From a checkpoint of a small transformer trained on Wikipedia.
Architecture: RMSNorm after each block, normalized queries and keys, capped logits.
MLP neurons of a small language model. Each row is named by its layer, matrix (down: output weights) and neuron, and shows model dimensions 16-207. Each number is 128 + 32 x the weight over its row's rms, rounded and kept within 0 to 255. Numbers have three digits each. A neuron's up and down rows have the sign that makes its largest values positive.
After each neuron's rows, "raises" lists the tokens whose logits its output raises most directly, leaving later layers aside.

L10.down366:097119163094160131163152123147130161093110094111128152150117100117094146130110089155152168154135159140149173189149084117145148164166140101050142085057136079132114074087088154092116143135135145157137130196135059107097152116102136134085100137158096121152145108057125138140134093058131144092154091155093143167086158163078188164164134180104109094157147122072080157166190140130094172154144143128110093137070111091115162065176162094187091145162176104094151139125109126115169160123170169158183207111125152108136129108143165122089125101156124115086121092097063138156145157112091077144
raises: "ate ", "ate", "ately ", "ates ", "ates"

L9.down342:128149195130104188091176174152170071084163095165112132134167141148165132110176116158190072072204158150103111125146196124119152123124144092081127132131107114154146056128143163056130118094115137187076132155088091058117136113090104125136124144130209204098136110164102152116135107091167130149150104146176147128113123130135119166133117113140128176133143074168139150079088111111159097142105139149086133168094130120150129159078120038116138124138159150115140159171128202101146175131124204093104158072165123118116102188150101203090113147138184135179167131158107138134127093159104106119
raises: "for ", "against ", "in ", "with ", "on "

L5.down210:099101103143165158135124075142167156170196086094148087116154106124126156080101146109125114099068092130108163130187132102127162150043107121114138133114191122096127171175121121059137140173109193189121102167066183116080139119175119128111133174069167135168115136117086100175069104095156099133144150118101148129151108143158214140149130128115150246095131062103109157204106075120146131093141105174125140095193121096084127127107144158115083152152096083114102116148146102073108126141120150136123165126155107138135126180147151083130143124070098165115140132092108139130135161134110107122
raises: "and ", "& ", "or ", "of ", "("

L6.down352:139126111111072154134122156099211133183128094153112137130138092192108115099158057118136088178146115056116145113066129144164132163099091111189114135116115128099172068134157141152164175151137179129129161151142075139134141137095126137121139090140103070074182136178109119122117133116110168102156085175116119085125099148186128172083166108107149143154171126117083108183090066118135113133120155168149122136130139093101111144071096111151089160100126156084084081174101141061048106131116080091117015114116166151146127149158115149143122168090157134112138187105106181160152129177166087138
raises: "0 ", "9", "8", "7", "0"

L6.down361:096166119108131085110159114105159096131130125164184120106189149101104075152112147111100126145128126177125150149118135134146153115109083120113110082169104193069133150136112140112174100111117117177251153105142087097080180121078116171110148153105120205094100128140173101104103116111134060127066154120117122108179135161128178153149069152157189067125154087139158136147131097100132164148096145133160109088049065113139111119163097099142152122156114161096115087167064213079182172152134182088099140130105133091123083127092059044167165096152157073162093131098103143152111114108129097094
raises: "with ", "between ", "with", "el ", "so"

L5.down131:135118112144128139143138151101143095202126101208086137130107124156102121091104085116117162139150087095115173105133125153130090171225143089085116096116088128111142110112138123117152120114075082135097148142109124114123151083142131076134137069121158158115148158185091166128089116114144115127125117149082156113166088152169091123142167115161155133132157138093165097206131104138050129147134142192116126142077136079130058076097089145138055073137108093068148107104069126029045072168090048151046065134175123145142137151142086190134078093152140173136108088113149127101158141137154096132
raises: "9", "0", "3", "6", "8"

L10.down82:135114121089095168100123124061159136087134117155119174131130151121173109087118041109103143136133090106162076149106115115090117107161143109126112144133098116111166140128111122106206194083089127147146125114081113106135113095157101107165133102154136173156099070121159137105010079082109131138208092172169096106166168078153152136082132132091140120102177109116134093105119156128140191118131086076152178144121085093087105156130086126111133154129147137106149224163091169145149131109199160121157102112135096126168120106134137110137122087148102130096082084118139130134125152120128101125
raises: "u", "ures ", "ut", "ute ", "ur"

L9.down102:115104135120104164116137124144114123131112097183129169165109132078117114110162096148155110088202133161151161113110116064110088166073168114117110069091122125125099129207032052132135097121172107096111173153135107183104125098107127098175163108111083093146088172117133129114134168131134101153121049123131079129150122095116126138146103160158099104119095114143123131203144083120123120203117130136122155099072159192082151082170126188101117109189213134089151138125119145126112165083131144104143080129108159119139171167132157117074149158140168150156128117115122099175072140163133144102
raises: "ks ", "ates ", "ents ", "ages ", "ains "

L6.down14:094154092150147187084141121190128186111159165109124122216100141112115090091126112179156128140070103140133143109095138105174125147142141144123110124108137108107085108134159111082148070162151153167092156088139139158107137131093163096152082176219145111129137107121090134104080154116065157115160119040094168124062134204159111082179140155151174128178102199153115137145165127077135118132109114161129151123131135104122100142133105155084150114122201147152154089150118180128119153125097109090060197095087106056074100096084060180135128154101076166117117160117154182142137070053120140129
raises: "until ", "on", "through ", "time", "to "

L5.down86:071132148157028110156088141173141178093078103114158090138170122123185128142110099059141170158169121186118128100123142120124161178047190088072080123143071117081128162114087165101122161131125113148113149165125089120177125066145161066128119156152088109150182133109191112169123121161101084164134118151115156104167139198100118112104075128147117168143156213124107089113128119118108145141137128072114126110074092065141145114142159117151109157117149116151129088114143108114146099188095099126121125163148123153125075128143110174121136130177142175115082113124121156128087164124147116166
raises: "|---|---|---|---", "|---|---", "eder", "election", "emi"

L8.down143:115089141119065150121155143169133108085178180163145157094115136119170133172122137113144117103147120142069131130150139161140104193106131088101096130160129093155083103120154188097153123136156143174139172124079112142071151136099104094159131112052181171126175095213145149106158155104125093116145131134117138135140140158129118124127103066145152170143114072110129101086140127056073074132065146119119175191068134146078134141147130050131167107109136146146152130135111240093182130148127136082106120107203170122136060144135140113154105142079120113173123104184084153123112125167122109208
raises: "by ", "into ", "through ", "as ", "to "